config = dict(
    tie_embeddings=False,
    optimizer='adamw',
    lr=0.00178,
    dataset='wikipedia_en',
)
MLP neurons of a small language model. Each row is named by its layer, matrix (gate and up: input weights; down: output weights) and neuron, and shows model dimensions 16-207. Each number is 128 + 32 x the weight over its row's rms, rounded and kept within 0 to 255. Numbers have three digits each. A neuron's up and down rows have the sign that makes its largest values positive.
After each neuron's rows, "fires before" lists the tokens most often just after its 100 highest values on Wikipedia text that the model never trained on; "fires on" lists the tokens most often at its 100 highest values on Wikipedia text that the model never trained on.

L3.gate437:171100154173158067098128118131049121170161167110120153102149069086056060130151122136160111114107052169172119145126166161096104076154063147171211122117169171078198114123222104140109162150144090124078157140158157157102150148137168080111133122156203092101152148110143108114109085123130088136116109144129156125117127110113133124144123100139164158106138172146116141125090084122143082130154157116165083175065150159156146147111161098141091118100123129082135155102121190160127080113122083149135146123141130097106131149122231151138188125103119097140162114158113104134116122167099159130
L3.up437:194067055109102115110130131111164154147159097136161119078106123157136043079129089102145101122144164093083093095116159106103105130161061087164129105139130198072152073086120098114086109165178136104164156110164132112132131139141140084151163082181176123068144146105160109114066109096157128130123149132143147123068151107154135158098197069126132140121146150084101054166119138152148060173113099135137097129107160138100180191046204110147147127099124123096124197120161085138154122161132067109141069112098157097180145109115131127138168102121141115140118092104121182148097168120189126151
L3.down437:097148178101126170143136123101128101141121143132152132173132144119059088176121126137089077159147132113110111173161111207195122112108158110118086155158136206114180082099083096133126113203163101114182149110085092132138145094126107157132152134146133124106082150186128130157100117107150075114092087143083163096088086107086146113182135120153118093130182127103139116110094122089179114092128116125141132076096064153145131193084074167113124125126116051089184120132123133118122116114095122123141101125099156111116156109102136108138154057164082105122077128096179184100153118107102121181
fires before: "\n", "\n\n", "ement ", "em"
fires on: "===", "l", "- ", "==", "iv"

L6.gate156:110107170149151114147155156042200123127147124163155206099133105137195134056203143133093106159118116109100114092133133136108119164090205141114115144121134162118152161141178083182164133094160124158106138158172135127119144168081148128101124142142167106065159136175159162195144133119151107162081104149126126149124138129145134106113242142156136154112092113079093080164163140170121136179073183119116116119146135134108177160165150104136103131150185116098118147161169134137124072165159139063083113153110149160131146126117155133101114163123126146130091126130109097177151131129165066123
L6.up156:056130125155115087089178131082164147089156136153156056118084111160189075132141140130148129094158142134150141171141133126113120180161168136181128105102140131109082206156155137115141135103119144156075094149140127081158108109136178156098121121134122194174118125108136107101108099095075109177106105173138090136136134081130102176110136169133123180127133160089129129123135129082108091144108132123096184116070071125168099117150110109144101101145163077100085157149094160162121141123149123045053191054119110158130114083159116100162158132125191137074125131091141118117163129163150132147
L6.down156:181150115150065158152167138143079085185133191117124154107120177143151131165181085094131159184098084150090153099108133125175148108152101107114111098108181126119130095132084161099165159135142111110125164104152092122101136156131064170098052091094148118163133176200135081089141123112118146107119149180147156132191128097137201142151156098118066074159147163168166125202143141163141135162105127069146149087132137184109183114094079128169120140123055138149148032162116155129138111160139130073144123135122167120165109096132137133150108146188146083143106129135117154133051159199135129121
fires before: "9", "0", "2", "1", "4", "5"
fires on: "201", "202", "194", "av", "198", "199"

L5.gate337:149151042116110156139116103088161143115084144189083106034096122123141150104118119095074173145135112078098138125048161150089135115131167157166103182074091106176169144159157132126133135089154152165120064108132142140105161168129142170115102102177132154160125125099115152128098150118101122134161074195109131146109144154203136131096118112113158086096127116088034085129180057111122104159115146117115072120042153142116153075117108111142132111148169128088019154122099099100138147116109106149136103087133108135170098176136155106220117102151111112139156141125126138130133122108148118126
L5.up337:145130134131129131152122078083138165099120113155107090095143167134115116107110072087138133139145125120083081099129167151082089102143091134143099134125129100160136121151116147119134120066128104157114190061130124156071154136104107135182080099153066168177098162156136153150121106131121119128129061147121134182136131198213158125128137109074182086156200092091127128171142135122124106155107151124126123179108149145166175156112135092179146078209057126116052162144124159124100155112136172108098092132161132135185114180095115174083129154169102103171184120120139144175089108098160077131
L5.down337:135162049095130135091195105052129164117131110184136131139151148185113098164110135180097141137096080156086112125152127151162050138192117135154115155200131125108107167170080079062152134118130079087158123143115111159117062135153111116169164120136137146142143106153145094154156127134110160117112151113133127162160085137113156127133182157104108109095140065153161133110154122128144106087153094208109144119146121125143159127148166085123211114102116119121121124087081172117112113163142142124044131212100103085110162090136151107112104151092095186114079122161169097125117102052105167127
fires before: "- ", "000 ", "7", "0", "8", "9"
fires on: ",", "\n"

L5.gate171:067122116090136147085086120095166102132147111110124052141137084125099110100169151097131133165125108128164155147100143090041100200119165135134201117090189135108065135174145123191182156077109124177104116096140174096149114103059130086131099134161134100108127117082097137061136134122104071120126138150153163119148154125151111117132108147127120088112085163094074124142159139137157084136181144135123149113158180125084126141132111131150150118121152125098080113161137174130104105114153083110130079075151143153162132135159145154140091113120088144149159169146159097122126149169113172168
L5.up171:111141100130100172120074192091161061119139107118157069163155104150084121148176113149113169167130145121207160125112148081124056173168162123125162117130170134174071161141100198185154104074054105170126137069178157128154120113092108111142172134118148087129104117093061144065127166120052093127102143115124119160095155174150155085156055109104092101141147147101106145184148133123123142133165102151142114125141168067140146132112122122124134143124185101111066110151130170125126122142111109105139101085160052181133123147154163181126094105125127162157117167129130133074142114142162186180
L5.down171:060121124107097178110136154159125097184114142204149126124152165179113102164147153104102091153112136132058154149218112168156108096179089155080120095108127141094140145120125140125143152094128080142156080142104160132153107108110103124144081032111115150212119170163116096122100132132096139098101122168149096109113154104118118111167130105170160060168162141087085161160129163136065160117137124152113152070102157157112136082166109123083098089185085096144135159119110144102125127149099111128106084089136135155136142174063123130144085156178114121136126123106146195091153108181174152078
fires before: "1", "0", "7", "8", "2", "3"
fires on: "202", "200", "199", "195", "196", "198"

L3.gate98:102149185115178170134089116113125180142143075082112141167112124110114085109145149109108168113137075142151079147120146185166079132112126097139170138192186124093148132110127156109141191151206104177185120149111191153127169117125120132092069150134161158164075179162122075172193111167160110121071136120138138102123165140157124150090147164192155125126130121050166129116146081119151166080108174071124174147079114104160165153075139123082143124163108158120116136116105085086135113052098137112181117153099129151179144082133117114110114106131121117151079150097152134133095109144193143111
L3.up98:142119120095142140146095173141138102119171165163103161154163161114042143191115200123129073102074106176199114144112142099114139116145128155202143074115167138112150075125126152118104145134111124132178152123157138156117123126098124113099136150145151109092105211108100126124096105095163206104136126123128104131093099119168178105097100123120059109126153080142200064120083126123196129147140198104131123150097106126105152147093098089109131152125101190125091144117134110131095097118122089140114143151118130133174122123117176088166094111140097123149143116089128146096165135090116106137
L3.down98:117139140108091123120140092073171075073096142108096105120145135106166135123152141123131101144233162175087133142172084084122130106139111153092092034136080164125152056135105160119114115106108133149080186125145142089064137121128055141102175141126111131085079132130133163109048118135095127124114125093123104150176133164078066136129089176116146107143129143175102153128162150161166131164147174158121133130030090117188138095089104112114136175106080152128147146105136109152117118137161124067138118179173146084088122157176128163108104098150139061113165108098150140133107073100156121082
fires before: "| ", "|---|---|---|---"
fires on: "\n"

L5.gate246:138115157104141128059100147113195119130176140142086116112146074091101123144166087112119161127087071118170082191113178099134147062152125144132164132082125060096080074139114158133098169121201095130140121156128102173088174100085115110107133146158084120154162170121093096116145133154093121101142125171164130150144152185200172102109121089084148129120132148094165149189099098177080061159147234129102121155125130132146149122067168112112114144182205143151111109157116102101145109136081097142176160126144158122176168136134146114149108171101155088165096152136089134166098086097118109109
L5.up246:093121163096156126095146057107192165104139093126151119138147078107115148171146135101101182117105075122148125142132161079162142028151115100132141165122145061079170045102124150084125170147195113151159103122155120125111144084099116158163130133083102098113127142140082105143174107121129088054130135148178182173140145179186180126130136135115182113148168143085145092165118121158109147175133164107118173161064082092130187059115178146072114148169133151163142065120117134125146153122081091174158207161133126122182154118118098150185091128075130164159087122157090147165123079071146126097
L5.down246:137161141063151158089162096075139059077104163119156151113107108131127140089098134141133122101130155074145149160167129130171085151171116137202092132128116112107149106117126100101091137150166106138144144151114092066173112118105080120122128071059153149063145123124156058106127140087153120086057108143104136142129142110112147089122137087093173093102194157132110093115155113163162113136111087159122126132120054047131161138168074108137120126077092123119178127114156207150187140180079181117052124126112142118136202157152143149052136050140107136150136129147150083066134127117174222165
fires before: "- "
fires on: "\n", "\n  ", "ust"

L6.gate109:104120134156102186097132114092131108171086111142158107058107088164145097190058145090168066086081073137184128172133200152177130174168097168088158143149112119086154098099115142081055170087105125154204155128090154118192158142139137139130123057165198152110106084107107158152086133149069098129175114151159109088136121149166128127126178122105163128137074114104133152107191150161127137103160182102134121079103186114198122131098190094104096124124123113195142143136137079119159094120136105130142118164164114173167133201055164103164119124102118133121076144122114098145139188087167123114
L6.up109:129113131145127147136071113118126127111109105112093135147078071088125084164114125126089101142100145127136099107108142142127154071158144154097102097107132175156133145181101138152091188048114140056112226170104160138134142196069107148132138105124118128121117101061214103087130173131136118133122141131135155141201133160090117062119120146110145088167115139145124165063130061167101089096149186118146073101116134084099122131137164098121126126132122127129106095164125107123108133110095131080137154130136196181113130200128192115069135160140150105123130158179172130151122093099115172133
L6.down109:141149135158155135108149165107128152158097142125180088115150141136168117137113150081096094185100105119124152199136178170160130147115112152080153096088141120131111111162182162164110110143089127134108137153137106135163077125197064115160156103113129065133115139187111120095037099120146125082122118130161132115113120103116165136180101100151156159119179106131179224059157072097178172166161110143083219133185149165120095104145147175140119092117120124101164166150117100104189127138189130143129158125103138079066191160080093141145114158157098151114099180113118119130147161114123138145
fires before: "| ", "(", "H", "S", "T"
fires on: "s ", "es "

L3.gate419:110183164124156126120130116063105155162182152121105177113104104174103088137168145095130132156148145144121164018127178101138106115115169136149129164129189158108149163136134097132118138101118135198101150116145131111145157065126079118172120145097180171156096172200100090194069097193129156091092130131131146114161107149121151045136087158151111100115169053147102129106156169129154122097070158134141130171129123130138143146171122171086147134196139160132090122120106143135078130095130088101095105099067166138157142076085136137164087195165101182126102146126092116170090109138139130157
L3.up419:127137187177148153137160177182127115158133130138103131107109147108110125117120158114158201052127097084153085134148108153098133144141143113155136139130148132135149137126174134127157129156163075043202131125150149138171153115083133084157116113164188088173135133121104136083035121204142082114140184146167112106132123088159113052104101155139061096083126124167115120136093095103146172091127191148118158147133137149110103170114110082110114121083128172145093162120099145107152061196133139131116123139151132125184121096159143149152134123194132129137154146088113118101149110122147098080
L3.down419:088123132073154108124147111105072135137107117127107150055144123097115146143112108091154138169133113137090152065150177207165210068162164173177139134110146130126125145142155112109133152104079118110131173129106148085082116129095114159068114159174144161163103202093146139163127122067076101194148132167109189134123153130083079110099137203167110110173196152120144141163096108137188071226132180114090102159138080142104134104161116091137071160128100154143134154141091166132122154104145138143147089076117177133084098142135126088119108144178178122122119213106068126143065115147107145080
fires before: "| ", "|---|---|---|---"
fires on: "\n", "– "

L8.gate271:119049082142191119101151126103085116110147147101134154078184143111153093131083177094074152183111120082157060160135154129127128148128116162184155130133170077150168094103134124102156110152109165192115155191142133174149105102132146158115132169138119105121082151088130105108163129123130122111170092168041077087141152115090169114144193162146139127113106113107143120109051125121112137108104150119099197130111121215141096112084123140185118148096099093088091147167102117105151145127103133140164152098137152118133131117060186175150176108099251117148096164068117123153116102095135152169
L8.up271:132097093119142140100096068104100139165157121101080118099113098097133135167125048139131124135177105116063178140109108106086118096092119149078103067109136148116121038089152138152164117130124161116200135147127076151138131182181141106050161126184101149106178124152140131112126148124176143163182104161153066132118134134149113145202091132185168166115192123131119105163154126142101083177110141130156120105119146128106119079155121111180117128135079136089113178105144095091127141172165137118097116097141172132214145135170164166126176140155157096131131077186145154126155103083131113076
L8.down271:177141134133095114162107109137095089095192054130110059126110152195090184130177141154112073192101155079123144125109084104185113098143151152113139125091133117097154123151177152131148113171129125147085173098142195123119156080128109115111107131154108175143124129131111143129130144139092159147107103122085079184120113098059128091134098086130131134175172166160137149124185119133190109161172186129107138113146166138123159040080141111125104147152149136104080168086094161073130130070159104108141161114144143147086162121189105125192142088107112120116131052089155132119181100150154102143
fires before: "\n\n", "St", "An", "Lab"
fires on: "=", "- ", ": ", "==="

L3.gate232:124097213123145135107158155082119111144168147070160109084168173114129040101172155105119141133101062155125132162165164211131099128073117115160125094132134147080136098081141097161115152103139146144092121120159122119132112120065096145160116165134119124189104150159149115194100105140154048134123122099120092167140117159102154181132155163161141130166116143119116152116164151119111145137171202075123162194133143140146144151150123151085084167124148134138108162163153116179096106068147134099145194150171106015097138103072178151146077112096062194162145124132083140128109141150141116087
L3.up232:134112122128117135145087127148102150129120103169033103215124125127169145101167181125118117121088113142164122075108137160117174098123123088163153218095151094123131157079193128079139116112096079113169151142109167128095136125093179119109109168121143127151139133141169123137112075127099142153159124111120126104191134113171104112153107105139102118112134161141111107105091201134189133123088155121147176135119172087144150120131173082152141122133116109139098078132157121102144168160162125125111086109142152118126108053150141164116150159185196160106187080084165163114201041152148129140
L3.down232:149145115112134130154138199165101099107162118057138149086167072104133154168157116104192134086133139162132124155177067148093184125090133124125167144186095116141096076122135149133100105150124223204115132063078212133138165111087116069119199143127083150119095108156095085166117131119124132152072121100160126127077115090063149172068094164162084150162138148148096154111119098155120191148116120070125132128117138062152151112169126068133170136093160112125146136126149088126139048164070122141163159121141109143086108158184123148109126114122100203153105112152115095136143110103119086061
fires before: "| ", "|---|---|---|---"
fires on: "\n"

L6.gate117:120099131107095134171139172111117104118075127145102115115183142134172120152139131101136099128107119104078058150142157171130118156075157173110137155100174088135141110112184131094182073100125116155128119118077149152121147145132123170064063133119203155180146128094130122122163082208096103154151072150107094194169115121160132120126122159120178171103105122113061140083058113094129119129126117137157152098149154114134140144087158145140127080155092142121097135179122170111169089141110175111133128088150155152141103146089198102107137114081133164174131143130044093134205120095122093131
L6.up117:162088166105170121165115064112138134163109087129094090121123117122126183117139142125093142079161146096134209091068141095141111095097065116108171119168132128166192119106137113154187131129091157100146060195121147159140118149130097216138124138155123168092141175132115157130162131148161087111086147114157111112116114117099162159149117113141126102191134166183128102094120134107137157124114080173154163135104112105160133100130157069070109154018134141124116104089054118109160137120130110110171115129121166108150156140108135121091163152108155111075152094148164087171125152076108113109
L6.down117:105136175121124062119098155112123114160124127088145089143160129086139115125124109127134130070096149145104101104110104134106124096105148157138079150033109186142157054105170160097084112147112111114121132101104168124157107104134151013115097123150129086111159112128139072119112090059143103133170151125130188136099184113093075161214205138115120143134161166108135153148158109167114095142107143129096127089111126085091124147084139163193150182160107121134128112209134106150161131081152125110096133083069130164192130148085167178134063105151144196097098167081120139160099072144142065175
fires before: "\n\n", "\n", "==="
fires on: "=", "==", "===", "\n\n"

L8.gate391:175098130111137171114142094118146045143119121103176111142165125162132101135161139094131144038119142114116105134126106164141127082100163181154107151130166147115134091211141152102094140093111101134183110157117093156162120226181108160089127137133146212106135129131102079094171152126096199112152117125078056143141110132065112137183145142145143141142114109156119166104109148142106112118126142163163133098141125188084135078105174196078148178078151106116132114110160133148152107148115121131142176126076119170145136145129117138135116007100117171172106102126144111117152117110104128158
L8.up391:111111145076045144188116103117172164109115121161199142104155159080135121117144144100116139153115152119158117134117093109113121096209096123089122149116097211115173114144094132115138123124145164154088115064155154148136127151129068129155104136110177132136120108177153172164121135147120152122106097127136110145107140094097124114132131134111091166139125157134143133138130188176106191118124119132112071190184099119124126122096162140162117120113161157141074091123099092147143100161101156092115137130151168185149108158155136112075091110142094068101137132249104117122117201171162102181
L8.down391:124198110151143110112125141142151106205141145108091129076094119151156109186125137111086118147169129140129170169129145111127146144128109069094141087102147094117164109119153117144117092083177118165132109132097140105144113139060152154077118138162105129117189132156131122143151085135171112114071063185097109134187098137104155135132110099186140214088139102173108112098148150113166097160142143154113168171181096131166139220092151119097102094141099161115145135196195147115111120144150082161158202166164091093117106140135168156145076180112142164109094129075066142177144112093115096104
fires before: "\n", "| ", "\n\n", "("
fires on: "==", "===", "s ", "a "

L8.gate508:138117126121131102144096150099078184159116099139130111123183090159108095109159175103136135151112137131112116121095211152120092122080118153142193131138161128107146096124191152106123131049154102125112130118168078204112148136146219125060119169130132180160177137157143107159122122115092118120099150155039136135144160083091172107117134115216136158114102111145133096126115193139176111140137141094166123120106111154147127165094130174137184190175130110148154098124147094123211148070128116138149123133102198217180084119138175096154132116096155125144134107144144122114096128125157153143
L8.up508:159085100093120091181093120152139182131149129108153114090139095179191099126200118141123142114145145142098112094194159148161102121090132101110109122104150116146220100156151131080164108128136110182140124114128096154124132083142190141116139139127061195151163162105115132142178080135133177108108176162127111123142149126114140105113165176139141143163180108100137140107141173111118155132106114137109106139134133094131137134052186123118196133142106089138173091141186168122146126103135116100115154157082200166128128149135124162065138154134093166145100104115105105126092089092191099200
L8.down508:080115084117170124130107105148149135146136133105101123135130179121088131165140140164116174109134156128064122089130146093124182105093163055179130155130120101060166149103129126149075119116136107122144116093174173200143112088194094117104143159206108135138127100144222173174133116084103128144134153059127129140157149156152169153148166068101138147127145168115146097161154116113144118158065114131128129102122107091112114134092127106162180169166126128168130149067116064137194127091117112185049158130065181113136114092143095155073134110145136084129124179154127101093114101111194092165
fires before: "\n\n", "a ", "an "
fires on: "is ", "=", "was "

L3.gate234:151103125144148120087113117134087134154134124103131113048159083116081187125200079115130095154123052101125046141117137124071136147127122165121130141131124121098130143043160128132157147116128172133048107191122113157126159063134152042083090142137187173171125175128137141120082172154080122145149130116146129131147166104116147102106118135130140096162076125129158102082132147097184173134113168099137064120115160192218176105057103066193129144089173164127147147153093129086130081088111184140171123100148178123089120149131138086121126107174116129088104176111138085147080143138144114111
L3.up234:146114120150131125116114082155173159106135132115137117079066143116141212099150128158094083131139189117133148096158126121151099123144100160142121196092052088151099123118116136136132118082184182155113125112147108136175113175082159100117086128183081160152166139138202102121129106136162118124112169119115121155115131190114166119074143164110106116202012115128153110131105184133094091105073145110135110141150140137105151135131081072099103130096161152091134114149242112092139149140163184161144130083161172175114125089103070097091100148166102166116161175127154093208097196125082086084
L3.down234:122129084132196172142115124085174125148109093119134120126135203180114187172170157137013125111183186111082106114169165149171139166089128096080081135095159115111136181119127147144165097138137077135140127150197172124154112120176165121116126138087088237104194112103143111097100141138173185146112079131167089117150131132139143171110109100176119167103096088127084124083158090098154127140133098123161084097101117117136105121118160070078172157139107064131134144155170116083133120120129116138137138127131141175178151154147106093170094124172125141049088148059134119130132118097119163102
fires before: "a ", "\n", "an ", "1", "ary ", "\n\n"
fires on: "is ", "==", "was ", "N ", "r", "== "

L3.gate166:138146169197165171106114101134108159135149139114099138095123107113142132172155119108137166128121095181105103107132179113122121144101107168114206146245070131102106092107148120132200133144121158117131172128072153141107144120118105093119098137119130119144135171120134112151152151114076071126115078125204186096151151186166115205164113138159125067166115162158108131127166097109126110083096139142099125123124144115154136207119182117112159102151120095152131141131089149169138130129117147112166164102186208136105149084171185093099093120198126147071171106106164148165075170141149107116
L3.up166:145118120161116068084117158135106166140102128129125119200106163149163101112165106119120167104114092164135157084151119162100137080116123095103090199164129163139133090073215122112130129124102065122169153184171103089147191085138112075068106082111158121137139104135126112214139124145134126194169163154151139126174135139127112059158088102201105114113111086157110111137140097109160149135106140170131154148096156130131163123064112137159115156168160138108123209098128149102210119115124130203113192097129108063098145139120173149091169066145209153127171172138100089157156115137092122125
L3.down166:118135120103155181125149096148087059175138142158087170147156122072169162136092081135145128127166138132170192152140184108154103111179149147191144109142124109094181210096132130122132121154089103176125133095152198105089162106177129109144181197174054102124130129134149132071099122101099091146134167114120086092144120146092102186127117101163158112113131116178183148094111162117126087082146142131140107100117140120171111109117105105174136174141123049148173078125122134132168178090147109153099194120179112118116104035143098065133139075135117079075141088117136155131083149149151114093
fires before: "200", "|---|---|---|---", "| ", "201", "202"
fires on: "\n", "April ", "August ", "October ", "September ", "December "

L3.gate377:081093136092145137076131108119119128163103155154112145105124102118094142152127197091131142151128116141123095162096151150119133185121111198167167164143166170134076124118127015101096144137081096151155135117088123092128094139145138128170137114172155069111115146123165098149142087094078039095125145111133184068102132086104141088109185145143173144096080119126094130117152119148209114164151134154145155105097148125109127118128130142119125136146188114163142125182123167128144129142146083192147135121151186087100193098085159178103147111125125094168102199166074139125140110203125155184
L3.up377:073063113099133127085157111115142145135081175144159090118088070102117129172089180125159168191126146136091132155127118132160088158129135184100134134109181161123094136157162094151090112114067073122158171149108113084124041196182120166094069139138116146112120139143145109117103096148088094090174139168122178100118102071076120144123153156103192092096120121134111166132140098120147122077183118139127190096193123124102111083086092119199138103159139157135177116165139171100169148119133098144128128105102142117120103154110101086072174114139138081153119226150135161118104121159167133176
L3.down377:111115131097141137181063108132156123153108137160089163095098142129153155175083144096141132177086076099085134141097105107112108153107198181104122115087144145089121111113118116110091137117185069110137206133141156152082142038109142202151111119154094129146177125097088108130138128129150144175084147147118123133116163146065100047063138156170131107139200163153127125115135132172147130100092112077118128182132157182134120127128078128141109114098111106072143028168122164073143104181137099104085121148167118179088078132150118096120143133143120094085197136145123145154151115113156121125
fires before: "| ", "|", "gu"
fires on: "% ", "otes ", "n", "om", "í"

L10.gate278:081198104077119222139101168108111152130159076104090146112146176096142166134180161142091179161108122170139132166108136111087164142130138160088117131108208105145124121108116110148100123114119186099140099110119074129142118158092094112118094124149105120115151104134141076079110167090133208161100123092166095100125118066113118118130187191190149087142084191140094131220103136124109124143146105130159101099204134110148131131164127184132082095145149128189084118127066076086177147169140188113099207101146210092133149136113151131132129094113136151093126133175106152085086144130105134102
L10.up278:118116164109127132123125116164126148098101094199106119092061143154126135125120161132123105090059147119114073145106097086096130111087133114094090115102137141083132136109114118153105055111122145088132112108134110109207165082188183078111151122103170170120101124058131122067089100141143185127142159076132087151126105110085144133136125013166138132147143132122093195129148143156074133148109109107076174090174081184129124159144086153130032110120157113160106087143131107088154129161147115111088121114150135172178163119134161128144123116053147154158121122093116125097101166134168112149
L10.down278:140116085151133105116150142105134140137115117128175122154088138139114112146098098089108077137124120116062143142112149135155052153159168117165116090149153088095127171197117112145156109098122121117109112130196152161106164129093167152142155129151138135113108148097140137171156111132086066102168070182102200127182062181141198078113101101045118153079153107161158130083112126117155108195197115103134211134166174074134151134086120112131130135092062099121121118114158106131126096099128113156129060172105116079091102084108147110135097125089177094158142124130092164165168098053116072116
fires before: "The ", "He ", "In ", "==", "It ", "She "
fires on: ". ", "\n\n"

L3.gate30:101114153149134116120098181131065194165165103120135181111127159099121074129083089082126158104121093092100103088134113125137146112129069121167118116102160143121178131101122092154206098157093128138147158143067184103156095140131132084149133161152150093090138202137138121127133122126172111100156130071159127130176102118139141130109142095136178132077137137132136135123130116192156130140119108120117130127117156154093164151147222139139130128137118123131096131094142080169138091091135118091098136152093174181148150141071095107222218128168135110136083115190171114122143129189153154111
L3.up30:094102202181157109139154108122068074144109161180135099107108138104119157096099150077175154098050097067114132107146131131117144150144085079066088074198132151118137176054103093156163155140126087173100176110175152169159091148143120110149163084099125124074115146116203128138168105130090142092098117092151170089135134135132191105147141137129120095177117143074104103064161133137095192138155129079122062058136124132129094126187132152086156136153129092141113174153136119104138113182093099106159142135129180154138099152156102114134155154096087165145121106184150140137113105159161126168
L3.down30:069172114130077147119174119105079115091094157214112182129192097140143113165067155157141092140113140122140117189179095115140159105159157129126116079147115108098023099118094116116202103113123116087111157172139181155125062116140107102158120114130111175117139144150123118141109102099113191098081155113109193111140131164159141101057084183108140159122064133106107131160140117063133121108095129146091131182129160169100149130151087053129151094071095107152137135145086114136133102120099084094137140130101069137135063146139139146195124176115078119122140118174123142135131137114108120111
fires before: "| ", "198", "0 ", "1 ", "Sy", "|"
fires on: "- ", "– ", "— ", "s", "F "

L5.gate104:095167058086156079132158130116140153115082194120133095082110120078101104122093104109108113070130132104111081104130130101105104168122148144121119137060124171128205192114113157146134135117143081189109137173093155111168210149132153123175074114157187162136157140079193110177102147131132071144116131132157145150131184126089093000132131101124123118106088148131114147119130082169161105160121165138094096109124158182106117169109079157180071143171207130096122075151147164092150099134125131141124092131110174161095144119126131194165090150153148122145153182143061117134167097132129129169
L5.up104:140131077097126074086147147141137153118114145191153125064100177092126153166108065063108131154121116140141141077146133132078123191109084181108132127096157155142117156071126116163114087133088113167091085137125113101137177122173123076154101159151169142159156137088103131182107155138135123096124150142135148132182144095088112083119105171139078127137084133114126052184193118082134079174121128180091103187112156117124106098123002122127084121192251108107127102177130155154184164087071155099092121082130117127078162099122176148109148081117147113092100115117154131164159137059120090111
L5.down104:081087149146187150097088117065057129127127102126084109165189109098115192141150185206099111084146102109118125118139107130159084102159146119134063127123152121110162135122180165137079156094147105093177132092074153162161099137108081090110141107168093100096109130172163120078130142044163094113118158084126106123128123142222101152120144139074134179160155097124121111170163180151111126192096120144087086122099158168177147087100106170155164098069070118106088133183128114123083134191142129177120129126163101120143157123108083080161126131180145131107169175096104157130152086093162108111
fires before: "1", "4", "0", "7", "5", "9"
fires on: "202", "201", "199", "200", "January ", "== "

L3.gate181:129109240169190124134134113185143129131149059129104100097140152181086142170144145124195148157066143134092133138165135182140126123116132126123143137177042123161124131121167132099181143127125093146150141127074141160125104096135067182133110068135099100107086108163124191085173129142141059127130149094123211147119093158157203097076141125139134153102138157173106155127132106142140086099192061164187116106128137154144122151144160112109181084177128148077113149095103149125099130084180095132155069153114149167138148206121132106133173140157207181159125134082134145163167102132107137090
L3.up181:149134156173203105128118097120103140140153104141095089101124115117140090153148155128114155153033145121135078080136159148128099067164179109152096121207101163077096134098090130124129183122112137146143169152137122194056018125131206162116137151116082142127169118090137149123175110133094128110136144148114164125129131125191154158100220160131112140159107140120160125100149118128139184082069152149149090177117109134114125119183104108145059136152160185148127172139124150104106147081141141110178151157175152115141086149144137123119119092117067180157169071097098106168101109161175146049
L3.down181:091157092100064119108125177128137157157084130092176101164137145109037125119123126139131104144161113173128188200096104103126164213114104142117140096111141130198103056121188127141080139100149094152125092153153136133192197109091083120120117099157220095145091107162118063113147114101172119112143104162143089113095100132118138123123111112143149144115137153130100121134095095181185163095161130161092161090099128157108176123125112140166183114132098108132091113169129055095109147178138158126148118145128104097102171108114128169108127128141154136086116116144184148143184083143080138138
fires before: "\n", "0 ", "1 ", ", ", "202", "\n  "
fires on: "|", "+", "/", "'", "- ", "– "

L9.gate280:134080154119131144139078089175107042095066153092098112075158089121078114130151193080058130075104163150133127152110133117141144169101136169113100083116137119146134184086104070164122154131193139142116088087104130174094148121127202135112097146105083103110160181125178085141110138150101140116092072134140086112107139138105136180131139135127138113105109189120106133156118143102090130100130131105139162127132158180132196130130115089187095080103125114107033091139121090093153143141147065095156146118158158184104093133191165131156117071157168117096179154075151105141076166043153168176
L9.up280:158136143094106167142165135124108125097082067097133105087113122088073154161114209152091103026176151136072119124130078169092082111074130181180110158102117157124127107147122130167131078134127117173080104092153170202188100081128139155150143122109104160111101064123175108099086170144093106089142065115103078153104151142068149182152075169077139094091154199152044114123143137099141128069082148099111202068157113121100230093156110107168122148100133085104145117118157107117142072170150048149188144114147118128130099170145115129128080101153184157065156145147160116121124151186126142133
L9.down280:163106106152163153074154156112127132132153105138152115151128110115121182153169124163124110143112109146140095126114137100116114080148052064151136160146178163122155111124161118148149092163080153133163133171153134171110153174082103127126118170139120149074106147169095143124158076090085117184125120163149175061110114137190118100139106140099075186140097097142102120113117099200080113091085139255081153095111107146111142136171106106154149188147115135114162126111109136093164174119126145160054073105120026108143049093094100110079119127128139114110093128138117140141102151153136152086
fires before: "\n\n", "The ", "It ", "In ", "She "
fires on: ". ", "="